config = dict(
    n_layer=15,
    d_model=256,
    n_head=8,
    n_kv_head=8,
    head_dim=64,
    d_mlp=1024,
    vocab_size=3913,
    activation='gelu',
    norm='layernorm',
    norm_place='pre',
    norm_eps=1e-06,
    positions='rope',
    rope_base=10000.0,
    rope_fraction=0.25,
    qk_norm=False,
    attn_scale=0.125,
    bias='all',
    tie_embeddings=False,
    parallel_block=True,
    init='normal',
    init_std_qkv=0.0234,
    init_std_o=0.0,
    init_std_up=0.0234,
    init_std_down=0.0,
    optimizer='muon',
    lr=0.00143,
    lr_mult_o=4.0,
    beta1=0.93,
    lr_head=0.00552,
    warmup_steps=200,
    schedule='wsd',
    decay_fraction=0.571,
    decay_shape='linear',
    final_lr_fraction=0.1,
    batch_tokens=[65536, 131072, 262144, 524288],
    seq_len=512,
    doc_mask=False,
    train_tokens=739800000,
    steps=3390,
    dataset='wikipedia_en',
)
MLP neurons of a small language model. Each row is named by its layer, matrix (up: input weights; down: output weights) and neuron, and shows model dimensions 160-255. Each number is 200 + 30 x the weight over its row's rms, rounded and kept within 0 to 999.
After each neuron's rows, "fires after" lists the tokens most often just before its 100 highest values on Wikipedia text that the model never trained on; "fires before" lists the tokens most often just after its 100 highest values on Wikipedia text that the model never trained on. A number after a token or word is its count.

L3.up568,174,231,177,227,166,240,176,221,174,169,119,206,214,177,157,110,199,182,200,221,193,218,186,153,206,210,226,225,205,202,166,179,227,201,219,158,171,151,197,192,241,177,163,216,202,186,181,198,211,148,199,257,242,175,173,221,225,216,217,213,173,220,201,216,207,204,214,216,152,196,232,181,192,221,194,202,249,210,189,163,242,214,225,230,201,189,146,238,156,266,204,136,201,193,188,263
L3.down568,202,227,195,160,157,198,192,174,233,199,218,204,190,195,196,177,211,231,261,202,179,237,198,165,149,236,165,153,224,230,213,169,189,210,219,172,146,205,180,164,180,174,220,186,194,196,187,212,188,188,179,192,242,157,198,283,208,149,254,241,152,216,205,256,209,197,233,195,194,187,205,199,196,208,125,203,205,169,209,189,277,186,202,211,244,194,172,349,249,183,240,178,255,196,188,222
fires after: "." 85, ")" 8
fires before: "\n" 87, "-" 10

L9.up773,221,174,231,180,168,234,212,220,171,224,219,206,227,187,164,137,218,213,210,128,196,209,128,174,110,186,188,198,156,159,239,203,228,175,224,224,205,193,173,189,158,161,184,190,187,224,214,210,198,247,195,224,246,181,184,175,252,176,191,214,207,182,221,206,254,218,215,196,216,220,196,156,176,207,216,199,165,221,199,195,251,157,202,247,210,216,236,199,174,218,202,177,221,199,225,220
L9.down773,225,200,179,176,199,192,168,167,199,224,203,185,186,260,155,172,199,222,207,166,281,203,236,207,171,219,187,217,248,196,239,199,199,231,150,201,232,196,171,186,203,185,163,179,191,211,179,204,182,253,205,236,216,204,200,206,213,244,188,214,208,202,209,216,147,193,223,195,184,201,222,162,223,248,154,215,225,193,208,195,200,210,302,217,195,196,141,347,186,206,199,198,242,190,229,212
fires after: "." 90, ".\"" 6
fires before: "\n" 95

L7.up417,192,205,174,256,184,201,250,174,246,225,194,155,167,157,171,181,186,182,179,209,192,229,158,172,179,210,188,226,182,233,164,187,277,237,199,201,185,196,195,155,141,190,190,219,220,224,230,191,147,208,172,241,183,224,192,177,242,244,178,195,154,193,210,163,172,257,203,149,216,217,262,179,169,165,278,199,191,207,208,207,185,170,199,233,257,192,167,268,208,244,176,210,240,193,181,184
L7.down417,193,214,192,202,231,189,196,196,215,175,268,180,171,219,187,209,205,168,211,128,161,180,186,243,151,165,219,207,196,188,216,215,206,136,150,191,176,220,208,203,228,205,192,181,227,198,222,195,203,197,181,269,171,176,229,240,194,189,177,208,245,221,205,204,225,204,166,220,201,192,177,170,278,160,182,160,193,151,252,184,210,213,201,218,213,181,188,400,229,181,168,176,220,203,192,208
fires after: "." 83, ".\"" 8
fires before: "\n" 93

L8.up702,198,208,144,245,196,182,217,253,206,171,211,194,209,246,197,224,237,236,147,194,243,205,186,196,246,191,216,209,158,186,248,177,201,193,183,245,219,193,177,167,219,199,178,203,219,133,211,214,203,206,160,200,185,201,202,211,213,216,160,216,218,182,231,216,203,214,199,184,173,166,221,244,204,187,248,169,218,218,205,188,253,199,198,152,241,208,203,133,232,221,245,230,158,234,223,191
L8.down702,184,144,171,181,209,247,197,193,248,250,224,268,247,223,204,180,179,213,249,198,183,174,175,177,188,259,160,222,210,160,161,181,229,190,258,248,200,221,173,246,158,183,186,191,160,203,206,190,253,215,211,176,218,228,196,217,159,168,200,209,232,238,206,244,184,195,179,202,158,132,217,203,235,154,154,185,210,208,197,212,183,205,220,177,188,218,261,231,208,196,176,191,149,167,213,177
fires after: " |" 28, "," 16, " /" 7, " and" 6, " in" 6, " to" 4
fires before: "2" 26, "1" 21, " |" 13, "3" 8, "4" 4

L7.up828,234,189,167,171,234,222,184,206,172,183,187,247,215,209,216,231,207,135,190,217,213,176,148,180,152,189,152,178,217,187,240,249,196,175,188,162,201,224,176,276,199,196,174,194,183,172,197,169,219,223,184,229,204,158,225,209,156,205,240,190,255,223,159,227,166,145,197,159,158,211,165,174,172,208,217,216,225,180,205,242,212,200,276,131,199,168,252,190,188,182,200,181,215,201,249,252
L7.down828,180,205,209,222,154,181,162,213,223,217,186,223,236,241,237,217,259,222,236,202,217,185,205,239,226,173,162,176,229,223,219,183,195,177,221,197,173,154,175,162,180,186,150,202,192,190,247,155,166,227,178,197,178,197,147,213,247,232,199,229,153,189,214,176,238,229,183,211,191,192,210,213,173,215,206,204,147,201,200,231,148,206,185,150,130,201,148,121,174,219,146,194,191,159,154,216
fires after: "0" 29, " United" 21, "1" 12, "'" 5
fires before: " |" 15, "1" 13, "0" 10, "2" 10, "3" 8

L9.up592,182,176,169,157,202,211,178,192,228,190,182,189,250,203,146,195,208,199,216,221,210,191,208,194,164,149,169,218,215,220,184,190,211,215,181,171,202,223,183,158,241,211,203,199,190,214,172,164,181,235,241,202,174,184,149,188,187,181,172,195,185,217,136,194,271,237,212,213,186,142,211,252,186,212,225,234,177,215,217,206,212,224,230,172,232,170,227,243,215,247,174,263,162,183,196,211
L9.down592,171,211,152,147,158,232,237,167,218,202,193,167,201,229,197,209,203,223,286,270,237,204,214,167,185,214,246,214,200,210,287,206,136,115,220,197,228,221,189,208,199,216,228,255,148,150,178,136,218,235,173,213,222,175,201,194,225,163,165,173,189,215,181,145,206,228,211,176,179,179,216,228,211,226,165,211,279,223,177,261,204,218,230,242,207,273,201,208,170,182,183,252,216,218,207,214
fires after: " " 63, "°" 10, "-" 9, "\n" 6, " (" 5, "–" 5
fires before: "0" 29, "8" 8, "7" 7, "5" 7, "2" 7, "6" 7

L11.up223,193,228,203,200,200,207,244,174,175,188,228,204,178,146,205,197,270,202,231,162,185,172,246,182,197,180,191,208,204,158,202,155,205,179,239,124,215,208,208,193,191,213,177,236,133,213,220,237,232,166,164,234,190,168,136,219,181,197,193,201,181,187,234,181,186,226,174,210,168,205,211,183,180,184,239,173,191,236,177,201,209,236,208,158,170,189,216,189,208,225,214,227,195,146,206,160
L11.down223,133,160,233,197,196,189,220,155,257,218,184,216,206,217,192,199,275,198,205,220,191,213,226,126,207,179,186,254,170,169,161,156,161,222,241,180,213,179,199,223,175,177,212,222,208,160,232,201,168,233,190,184,216,196,181,196,163,243,267,192,146,177,246,235,260,202,188,235,181,194,167,241,228,244,251,185,184,222,190,250,198,235,207,178,160,170,174,159,196,204,218,246,223,260,202,156
fires after: "9" 65, "," 12, ":" 6, "1" 6
fires before: "0" 24, "1" 11, "9" 11, "5" 11, "7" 10, "8" 9

L5.up100,200,189,178,257,243,209,233,211,225,203,191,226,221,207,189,238,201,228,205,225,237,205,238,176,178,142,179,146,134,203,193,225,202,162,223,192,126,207,197,187,164,202,151,197,164,234,187,147,164,183,201,193,206,232,165,213,151,230,163,226,217,200,210,125,144,263,131,187,212,203,239,213,186,120,211,166,198,218,169,169,215,173,219,177,187,225,261,232,232,217,246,193,268,227,225,240
L5.down100,228,204,210,226,150,211,147,195,199,148,192,199,188,223,189,182,197,186,163,215,190,164,227,159,153,206,201,235,177,215,202,200,217,252,229,163,180,208,160,198,188,176,225,231,186,182,241,221,233,234,250,208,189,217,179,185,236,184,202,202,236,126,233,246,164,179,223,305,209,207,242,175,210,240,166,227,196,191,246,203,196,198,222,241,133,176,196,179,203,182,202,181,133,171,203,195
fires after: "0" 72, "9" 7, "8" 5
fires before: "6" 13, "2" 12, "8" 12, "9" 11, "5" 10, "0" 8

L9.up741,176,194,177,185,239,182,171,188,198,180,189,216,207,185,161,190,186,221,167,186,230,248,188,204,179,238,239,217,272,183,178,175,219,146,204,172,225,189,191,228,203,224,174,221,195,173,164,200,230,202,215,232,202,160,195,225,235,215,195,198,171,181,247,234,171,248,215,199,202,195,201,161,190,172,204,153,170,246,193,130,253,190,225,278,198,258,238,243,209,205,214,180,177,202,196,178
L9.down741,225,170,189,196,156,143,135,211,177,192,198,218,235,163,168,222,209,213,189,186,212,222,208,141,70,256,187,208,273,252,226,157,200,175,177,182,189,149,203,176,223,201,168,212,165,174,220,212,236,217,219,197,227,154,238,210,184,172,211,240,171,204,221,230,170,204,271,216,195,208,183,178,217,226,201,195,210,206,179,120,224,224,235,230,194,212,201,358,193,218,226,185,244,199,178,163
fires after: "." 85, ".\"" 7
fires before: "\n" 96

L9.up594,183,182,228,217,162,244,215,227,218,200,184,167,261,197,186,225,195,211,190,235,195,249,152,225,225,185,199,180,252,172,214,252,166,191,167,245,148,201,214,176,187,191,173,210,208,140,188,182,166,199,149,223,255,177,201,180,196,185,234,165,145,228,186,225,218,177,172,183,180,195,167,191,217,201,170,150,236,218,172,194,125,209,154,140,171,171,252,168,212,184,189,171,196,191,155,177
L9.down594,258,166,165,167,208,218,209,196,166,170,182,204,178,207,263,199,228,192,123,219,189,265,202,207,183,196,229,201,205,182,166,143,193,204,192,169,226,212,256,261,265,163,205,204,199,216,162,202,166,206,180,249,194,182,226,215,157,205,180,232,167,218,187,196,218,215,224,234,210,171,184,184,226,206,204,195,201,194,227,202,199,238,149,187,207,179,201,231,181,215,257,183,215,213,212,213
fires after: " " 54, " the" 4
fires before: "0" 48, "y" 4

L10.up225,203,177,162,204,136,214,221,168,243,204,135,204,206,163,213,147,175,194,245,210,178,195,170,180,219,208,153,253,209,182,194,185,169,210,182,157,213,222,208,175,174,220,128,197,229,201,215,193,203,169,212,225,203,242,172,215,170,156,219,222,243,196,209,240,225,181,237,255,199,188,254,204,261,212,203,192,202,207,153,194,165,202,245,211,164,175,206,218,178,208,154,213,179,192,223,182
L10.down225,178,211,179,169,223,205,221,171,199,155,193,130,169,219,206,201,188,213,160,257,181,216,202,221,174,206,241,195,217,173,245,243,248,201,246,161,220,202,208,211,238,216,175,178,246,208,205,202,233,162,234,205,203,178,135,198,210,176,227,115,144,198,165,179,241,219,185,219,163,162,183,251,216,166,220,165,198,131,209,179,239,187,208,194,221,184,240,247,150,195,193,215,218,197,198,225
fires after: " " 24, "," 23, "0" 16, "." 11, "1" 4
fires before: "0" 57, "2" 16, "%" 6

L8.up636,185,186,186,207,197,213,179,195,228,194,190,190,179,215,151,196,231,260,167,148,183,201,223,223,220,196,179,241,226,229,237,159,206,198,183,161,210,175,170,210,206,207,226,233,187,211,218,212,195,232,205,214,201,189,228,195,207,158,198,207,207,131,205,233,187,224,189,211,173,186,151,192,168,145,277,192,192,166,231,180,223,157,180,161,190,251,203,210,160,277,152,152,227,172,128,178
L8.down636,239,180,244,172,224,170,200,191,214,239,152,215,206,233,282,133,187,204,254,155,154,183,208,174,152,219,189,221,187,218,182,231,162,196,184,186,159,185,211,174,209,253,150,199,201,199,234,178,228,176,235,157,204,171,259,203,236,204,250,215,231,196,166,192,181,255,229,213,232,214,175,219,176,213,201,160,210,181,195,214,223,177,175,156,213,164,214,214,191,197,186,184,166,227,195,240
fires after: "." 57, ".\"" 9
fires before: "\n" 69, "-" 6, "l" 4

L7.up703,172,244,166,166,241,207,182,149,235,234,174,255,231,180,146,160,182,236,216,213,219,247,128,188,170,230,203,277,239,202,227,178,191,124,188,166,174,171,206,172,223,215,204,227,181,210,183,199,200,202,184,278,199,218,163,183,180,222,218,221,157,176,164,224,184,169,209,194,218,190,200,240,168,184,209,180,188,199,204,171,211,229,224,169,213,210,282,206,205,189,184,214,215,200,207,193
L7.down703,196,151,189,142,204,236,216,180,239,173,201,219,178,164,206,206,245,210,244,193,206,226,216,147,117,217,191,264,231,181,234,142,168,169,202,217,247,200,181,233,262,231,199,202,208,197,218,171,200,181,166,170,198,167,238,276,164,196,245,195,218,240,221,225,202,129,169,203,190,158,117,248,199,203,172,202,196,224,229,151,220,224,204,201,267,179,224,256,182,244,207,180,291,206,173,186
fires after: "." 85, ".\"" 4
fires before: "\n" 94

L7.up36,214,145,138,212,176,176,209,146,169,130,182,222,162,224,220,225,172,134,156,214,236,225,181,181,203,194,206,249,157,210,229,173,237,194,175,203,165,174,245,187,150,213,215,195,196,146,167,204,194,177,248,199,224,243,208,189,175,208,212,233,200,245,168,239,208,244,184,168,166,215,229,230,253,209,195,187,161,231,209,198,263,173,210,186,184,159,254,170,256,198,211,184,236,220,240,159
L7.down36,164,197,112,137,250,191,281,243,238,209,211,243,167,158,195,203,226,225,201,212,212,174,193,199,177,186,127,201,212,205,268,222,153,267,200,181,220,239,216,137,233,189,224,189,221,211,188,192,210,229,200,177,177,194,190,182,166,151,177,222,203,161,243,199,190,230,213,165,199,178,191,281,218,190,151,213,184,168,233,203,206,210,234,217,183,247,197,199,229,182,210,162,230,176,256,247
fires after: " " 26, " |" 17, "|" 16, " K" 13, "born" 13
fires before: "1" 36, " |" 15, "9" 14, "all" 12, "0" 11

L8.up597,194,193,179,209,213,181,217,194,211,178,193,216,198,218,195,215,211,225,224,162,219,207,178,189,128,195,237,163,194,232,238,160,213,164,182,224,221,181,144,160,191,225,184,184,213,199,140,153,207,237,213,254,183,197,177,245,171,140,193,187,193,200,204,217,221,190,191,159,220,137,221,162,136,182,242,200,201,136,198,222,201,152,218,202,200,201,187,206,243,257,179,186,227,192,134,199
L8.down597,258,195,190,170,186,221,236,234,219,173,215,168,260,187,194,141,166,188,223,207,258,228,219,209,195,220,186,234,233,169,169,173,199,149,189,181,193,225,231,175,153,237,237,208,265,191,193,225,192,164,226,221,177,259,190,223,203,216,203,142,223,199,222,165,163,168,194,206,204,177,193,226,199,138,184,224,124,184,219,158,167,203,203,192,183,209,177,281,176,263,225,199,208,142,166,194
fires after: "." 74, ".\"" 6
fires before: "\n" 81, " the" 7

L5.up755,170,194,181,216,223,143,216,185,161,159,189,231,156,253,180,196,274,185,219,205,197,222,253,192,126,227,251,192,196,215,224,202,182,151,216,223,228,172,194,164,175,192,219,163,187,245,197,192,205,231,161,235,216,163,148,263,198,188,191,217,233,213,194,204,199,195,212,181,236,210,243,178,194,174,222,171,148,209,192,215,217,197,206,239,187,178,202,184,161,206,197,231,204,202,175,229
L5.down755,213,249,216,195,237,209,182,196,224,245,195,214,208,165,179,166,192,256,236,202,205,215,191,204,187,230,236,178,151,141,229,157,191,214,160,195,154,197,182,177,208,195,205,197,192,134,189,208,178,191,225,239,213,207,198,188,219,253,209,234,140,231,147,213,175,226,242,198,190,215,215,200,217,214,150,180,205,176,192,256,181,252,270,194,160,197,273,231,212,217,214,206,234,175,182,197
fires after: "9" 71, "1" 4, "ch" 4, "," 4
fires before: "6" 14, "3" 11, "7" 9, "8" 9, "5" 8

L9.up473,184,227,200,202,227,186,194,210,138,193,222,222,236,250,201,213,207,219,231,183,194,194,244,167,147,202,212,201,184,183,179,212,128,130,228,224,197,210,201,200,210,173,182,229,231,225,221,186,249,176,211,223,156,231,202,233,141,258,158,246,181,172,188,228,193,168,171,169,178,180,192,215,206,193,250,247,187,167,149,177,249,176,238,198,201,248,198,143,195,219,208,199,263,200,218,217
L9.down473,212,216,185,272,164,218,198,134,259,193,252,184,176,200,247,170,193,196,162,210,195,193,192,204,129,227,148,197,237,193,218,184,231,220,181,183,174,183,171,158,150,193,179,184,217,201,168,185,141,233,214,169,210,187,206,195,224,202,212,209,193,217,191,241,202,219,188,200,205,211,226,236,239,181,233,199,174,206,235,273,210,174,181,179,204,202,192,316,188,193,195,176,202,175,206,181
fires after: " in" 36, " of" 12, ":" 5, " to" 4
fires before: "1" 37, "2" 19

L7.up341,239,228,170,214,251,153,197,252,218,219,177,193,245,177,191,152,186,182,252,185,226,195,191,186,197,247,222,136,243,162,166,182,181,193,207,184,187,212,149,208,187,184,164,166,166,232,252,181,173,226,191,121,210,258,198,191,155,228,230,183,209,217,189,189,163,168,196,186,225,208,229,180,194,222,237,188,254,247,208,223,218,202,226,215,182,179,184,179,163,188,158,172,232,222,228,201
L7.down341,217,213,197,172,190,223,208,181,226,172,207,197,176,165,160,282,219,218,186,210,151,200,145,219,156,182,178,196,211,195,186,208,158,171,194,161,169,226,190,168,223,197,159,190,236,214,230,158,135,183,214,164,161,189,189,273,215,144,211,222,192,168,191,201,211,164,214,189,168,196,203,210,177,182,152,149,169,259,187,250,219,251,170,144,213,198,192,128,238,200,192,226,219,190,178,211
fires after: "9" 36, "0" 16, " " 5, " Top" 5, "on" 4, "1" 4
fires before: "0" 17, "1" 12, "8" 11, "6" 8, "9" 6, "5" 5

L12.up625,170,276,154,222,170,200,191,180,272,194,206,135,224,179,211,167,216,239,218,197,146,202,229,232,177,187,241,169,209,210,158,187,213,221,209,145,232,251,257,223,222,243,233,189,204,212,179,184,243,204,193,215,211,208,196,193,173,228,127,239,158,232,159,160,182,260,184,232,235,219,179,201,263,173,201,189,225,220,226,227,187,179,231,193,206,216,240,159,181,209,241,172,219,190,209,206
L12.down625,243,205,211,164,239,241,170,181,190,183,244,245,223,189,182,167,245,203,201,181,215,219,194,227,176,171,238,197,235,198,209,151,195,173,198,186,176,191,264,177,197,150,120,186,193,185,209,218,229,176,187,150,186,145,177,254,208,192,227,229,223,223,195,132,186,187,181,214,250,159,163,229,151,221,115,145,206,184,185,218,268,286,165,219,198,208,224,170,203,193,184,191,167,185,193,172
fires after: " " 65, " d" 5, " K" 4
fires before: "0" 53, "ish" 5, "ic" 5, "9" 5

L3.up28,193,157,210,173,240,208,230,184,182,151,226,217,195,246,199,172,134,269,142,206,218,218,220,157,244,135,260,185,253,219,203,202,236,189,178,189,216,195,190,190,181,220,198,163,229,187,193,182,218,171,123,194,190,211,211,211,239,198,157,154,196,218,183,193,146,196,200,224,218,233,219,229,122,225,202,226,214,195,216,210,198,194,196,239,179,219,221,203,224,224,208,195,220,170,232,206
L3.down28,250,212,203,183,194,194,209,181,235,210,195,237,186,204,167,196,200,253,189,181,222,197,212,218,170,195,148,176,207,248,217,212,218,218,158,189,195,201,197,178,192,197,177,195,212,202,204,184,219,187,232,244,188,178,181,215,161,178,235,188,207,197,200,148,196,178,222,209,235,166,194,223,152,150,109,209,203,148,253,158,229,207,206,175,195,269,131,186,199,163,187,180,216,199,182,256
fires after: "5" 17, "3" 16, "6" 14, "2" 12
fires before: " |" 28, "%" 8, "." 7, " (" 5, "5" 5, "6" 5

L11.up112,172,139,209,182,178,232,159,227,223,209,193,197,210,153,207,164,224,211,218,167,199,228,186,203,202,187,229,235,192,232,245,241,243,228,209,191,171,165,234,228,175,206,167,136,124,172,197,195,189,137,236,233,169,223,214,247,208,200,209,197,234,139,171,200,209,208,169,238,244,190,200,180,183,171,163,159,190,165,134,182,184,233,164,166,212,223,231,200,204,192,176,147,257,173,216,227
L11.down112,205,166,195,226,136,234,219,243,253,188,164,204,217,211,170,143,218,181,222,209,202,216,214,163,191,207,191,197,195,190,198,248,220,250,230,239,185,189,190,189,209,234,137,217,201,216,159,182,180,222,213,172,207,245,198,190,204,206,146,210,200,164,218,265,162,198,188,206,256,211,163,176,202,187,231,185,193,246,200,226,167,203,196,228,217,191,204,116,180,187,250,155,146,172,203,180
fires after: " " 66, "1" 23, " (" 9
fires before: "9" 100

L8.up511,200,190,211,181,145,240,204,241,192,217,229,199,177,200,173,208,201,220,183,194,206,223,189,224,260,199,221,232,224,194,235,199,215,184,194,242,194,146,133,191,202,230,230,230,166,186,199,133,149,219,213,236,201,194,202,210,200,202,172,227,195,216,244,182,200,237,205,251,161,171,212,233,175,194,207,177,166,180,174,211,181,177,200,177,221,240,165,269,175,174,232,109,198,289,175,166
L8.down511,163,239,158,170,258,240,196,179,171,186,249,185,244,184,242,204,161,186,176,218,173,185,146,209,151,154,206,171,154,220,261,233,192,188,211,175,202,221,181,175,215,199,167,196,196,170,205,202,236,271,180,186,257,123,224,229,203,177,187,150,216,226,198,250,158,230,222,147,160,211,216,134,181,262,190,224,205,230,223,184,205,225,229,213,178,219,225,282,196,227,207,182,197,215,194,203
fires after: "." 71, ".\"" 9, "\"." 4
fires before: "\n" 79

L7.up908,193,219,189,177,181,232,204,189,214,211,172,190,172,221,236,182,188,203,201,241,273,171,188,218,228,251,264,233,192,200,229,224,204,223,194,227,206,198,176,240,206,149,193,182,198,216,219,142,209,148,244,246,207,221,211,214,200,243,191,185,202,207,241,161,262,196,183,249,287,176,203,185,217,206,136,200,184,211,193,176,210,159,159,127,212,156,186,210,207,206,196,152,208,148,211,153
L7.down908,186,283,197,174,165,239,169,172,200,180,213,220,213,196,213,179,168,253,220,226,170,188,152,226,204,195,243,215,204,200,185,173,138,168,186,180,181,196,177,193,161,176,170,238,210,177,216,144,164,144,211,233,200,202,209,180,186,278,222,266,133,173,218,247,198,193,187,170,209,152,177,161,186,252,185,209,181,217,173,215,181,170,220,204,152,164,241,234,170,210,188,203,157,161,157,204
fires after: "2" 74, " com" 6, " to" 5, "1" 4
fires before: "0" 34, "1" 19, "2" 16

L8.up686,229,209,193,253,188,184,163,198,198,204,195,230,203,187,201,171,233,215,187,188,173,198,182,192,164,179,201,163,146,236,192,160,249,249,229,203,225,185,210,181,198,216,185,158,169,207,236,271,154,221,208,228,244,250,193,148,215,183,247,170,214,207,171,221,144,167,161,193,196,202,246,181,169,166,188,261,193,226,163,204,203,215,171,251,185,220,227,211,184,158,201,168,219,193,124,252
L8.down686,239,204,236,230,180,190,194,215,184,148,167,189,222,252,195,185,199,207,229,222,226,205,211,224,174,222,191,153,185,177,184,174,269,144,203,223,186,129,193,201,162,233,180,188,183,156,222,199,209,164,208,159,244,200,160,198,211,196,162,239,210,221,188,205,195,256,190,244,204,201,205,188,213,176,189,185,156,209,188,221,242,210,138,204,208,175,195,191,185,192,138,225,252,166,236,231
fires after: "." 66, " g" 6
fires before: "\n" 68, "-" 4

L7.up847,189,188,157,133,243,217,175,140,166,184,167,190,184,119,221,176,188,185,221,211,175,199,153,209,249,183,214,165,194,170,196,205,220,221,193,223,180,182,250,162,184,229,224,275,177,181,209,212,190,241,181,213,183,221,208,195,163,259,191,194,202,181,197,216,206,191,142,175,181,216,195,199,177,202,161,204,239,190,200,224,225,231,156,143,235,255,214,229,171,166,195,212,207,149,209,178
L7.down847,186,177,148,219,225,197,200,141,211,197,242,194,232,206,210,235,192,148,232,188,222,214,213,158,204,165,184,238,254,171,173,202,201,202,216,211,223,181,239,200,207,210,156,195,201,142,174,188,271,238,226,211,214,208,211,199,221,151,170,154,185,219,186,223,162,190,177,204,201,251,229,247,197,253,219,269,277,218,194,187,209,202,181,208,192,159,217,213,264,169,174,261,190,188,271,254
fires after: " " 43, "–" 27, " c" 6, " aff" 4, " C" 4
fires before: "0" 70, "ation" 6

L11.up577,164,214,163,235,143,230,236,213,205,189,180,206,208,193,175,193,173,172,172,162,199,208,247,160,195,178,202,164,229,162,220,229,208,222,230,203,210,223,159,173,196,202,171,145,207,141,249,169,164,191,223,178,214,201,158,192,226,170,225,233,164,226,196,180,235,249,147,233,192,219,189,170,262,219,223,190,180,189,188,193,200,213,190,169,225,170,218,166,173,250,225,172,152,202,175,198
L11.down577,174,197,206,168,130,184,197,230,170,196,206,271,181,192,167,161,144,210,212,242,205,210,129,209,166,192,193,256,157,219,193,197,184,207,219,157,207,221,241,177,182,170,184,189,147,229,171,173,207,79,229,197,279,199,186,178,169,193,214,204,219,227,203,175,217,236,202,192,228,219,171,191,206,243,235,193,206,203,188,188,192,265,207,205,196,208,158,192,211,186,195,160,194,235,190,236
fires after: " " 51, "–" 12, " occ" 7, " n" 4
fires before: "9" 37, "0" 28

L8.up669,233,181,190,178,202,203,220,191,254,217,178,192,201,177,181,169,125,187,183,255,224,241,149,205,189,143,226,257,238,141,207,209,163,193,242,192,169,237,214,238,213,210,174,194,189,164,146,216,216,101,207,206,191,216,206,214,206,254,211,205,198,189,195,164,249,204,195,157,191,148,226,244,232,244,212,114,173,248,202,136,139,214,188,196,187,181,192,220,230,171,181,194,203,161,205,230
L8.down669,171,217,197,209,192,220,174,204,208,153,210,204,243,221,194,135,196,180,217,211,193,248,182,144,263,191,209,229,138,209,188,191,219,164,141,240,221,170,173,193,212,223,150,221,211,180,215,228,227,236,203,263,172,216,195,228,164,183,220,180,182,166,205,244,197,204,196,163,196,192,223,159,265,193,150,197,214,200,194,207,219,196,206,172,261,188,182,291,193,158,221,221,127,215,215,234
fires after: " " 33, "–" 32
fires before: "0" 59, "9" 6

L9.up966,184,150,161,234,183,211,177,264,172,200,164,249,248,188,161,155,269,268,226,242,209,196,204,181,185,226,221,222,202,265,169,183,184,227,178,217,215,196,247,158,193,189,226,237,183,203,192,197,161,174,227,216,195,169,172,180,208,215,260,202,218,162,228,220,180,205,214,185,224,193,273,184,165,153,222,190,186,131,189,259,220,185,199,180,226,236,226,201,214,267,170,230,171,222,180,218
L9.down966,196,170,180,178,178,193,202,169,202,175,254,215,229,195,209,224,164,220,205,205,175,188,184,152,186,168,245,243,145,203,192,181,207,174,197,201,208,218,231,192,173,206,214,217,207,182,207,173,214,201,195,212,235,214,206,222,236,210,170,192,151,197,234,171,230,199,153,260,201,210,248,180,170,237,180,150,174,238,210,220,172,221,213,177,200,202,256,336,161,170,177,211,189,246,190,215
fires after: "." 81
fires before: "\n" 83

L7.up209,193,178,251,218,192,209,205,255,192,192,176,195,238,223,281,172,232,202,182,220,207,247,223,185,179,198,214,198,212,184,246,268,203,266,195,199,195,173,215,182,234,184,138,124,222,154,199,208,172,205,227,215,228,211,181,173,215,203,192,235,195,153,213,122,200,171,200,193,132,222,170,157,215,231,239,235,226,198,149,211,152,175,187,161,229,220,210,202,209,212,200,214,228,203,200,196
L7.down209,211,244,204,149,167,199,181,188,217,207,240,195,158,165,207,166,238,162,223,137,202,262,208,177,144,184,191,199,231,168,208,195,225,204,224,249,186,163,182,179,155,215,227,177,247,207,159,194,196,186,204,161,170,206,231,257,170,208,214,234,146,175,149,191,213,243,173,169,240,198,225,162,222,213,218,188,214,224,142,203,205,187,255,178,210,191,234,243,176,189,172,223,252,177,213,167
fires after: "0" 36, " " 29, "9" 12, "3" 5, " the" 4
fires before: "0" 40, "1" 22, "2" 12, "4" 4, "3" 4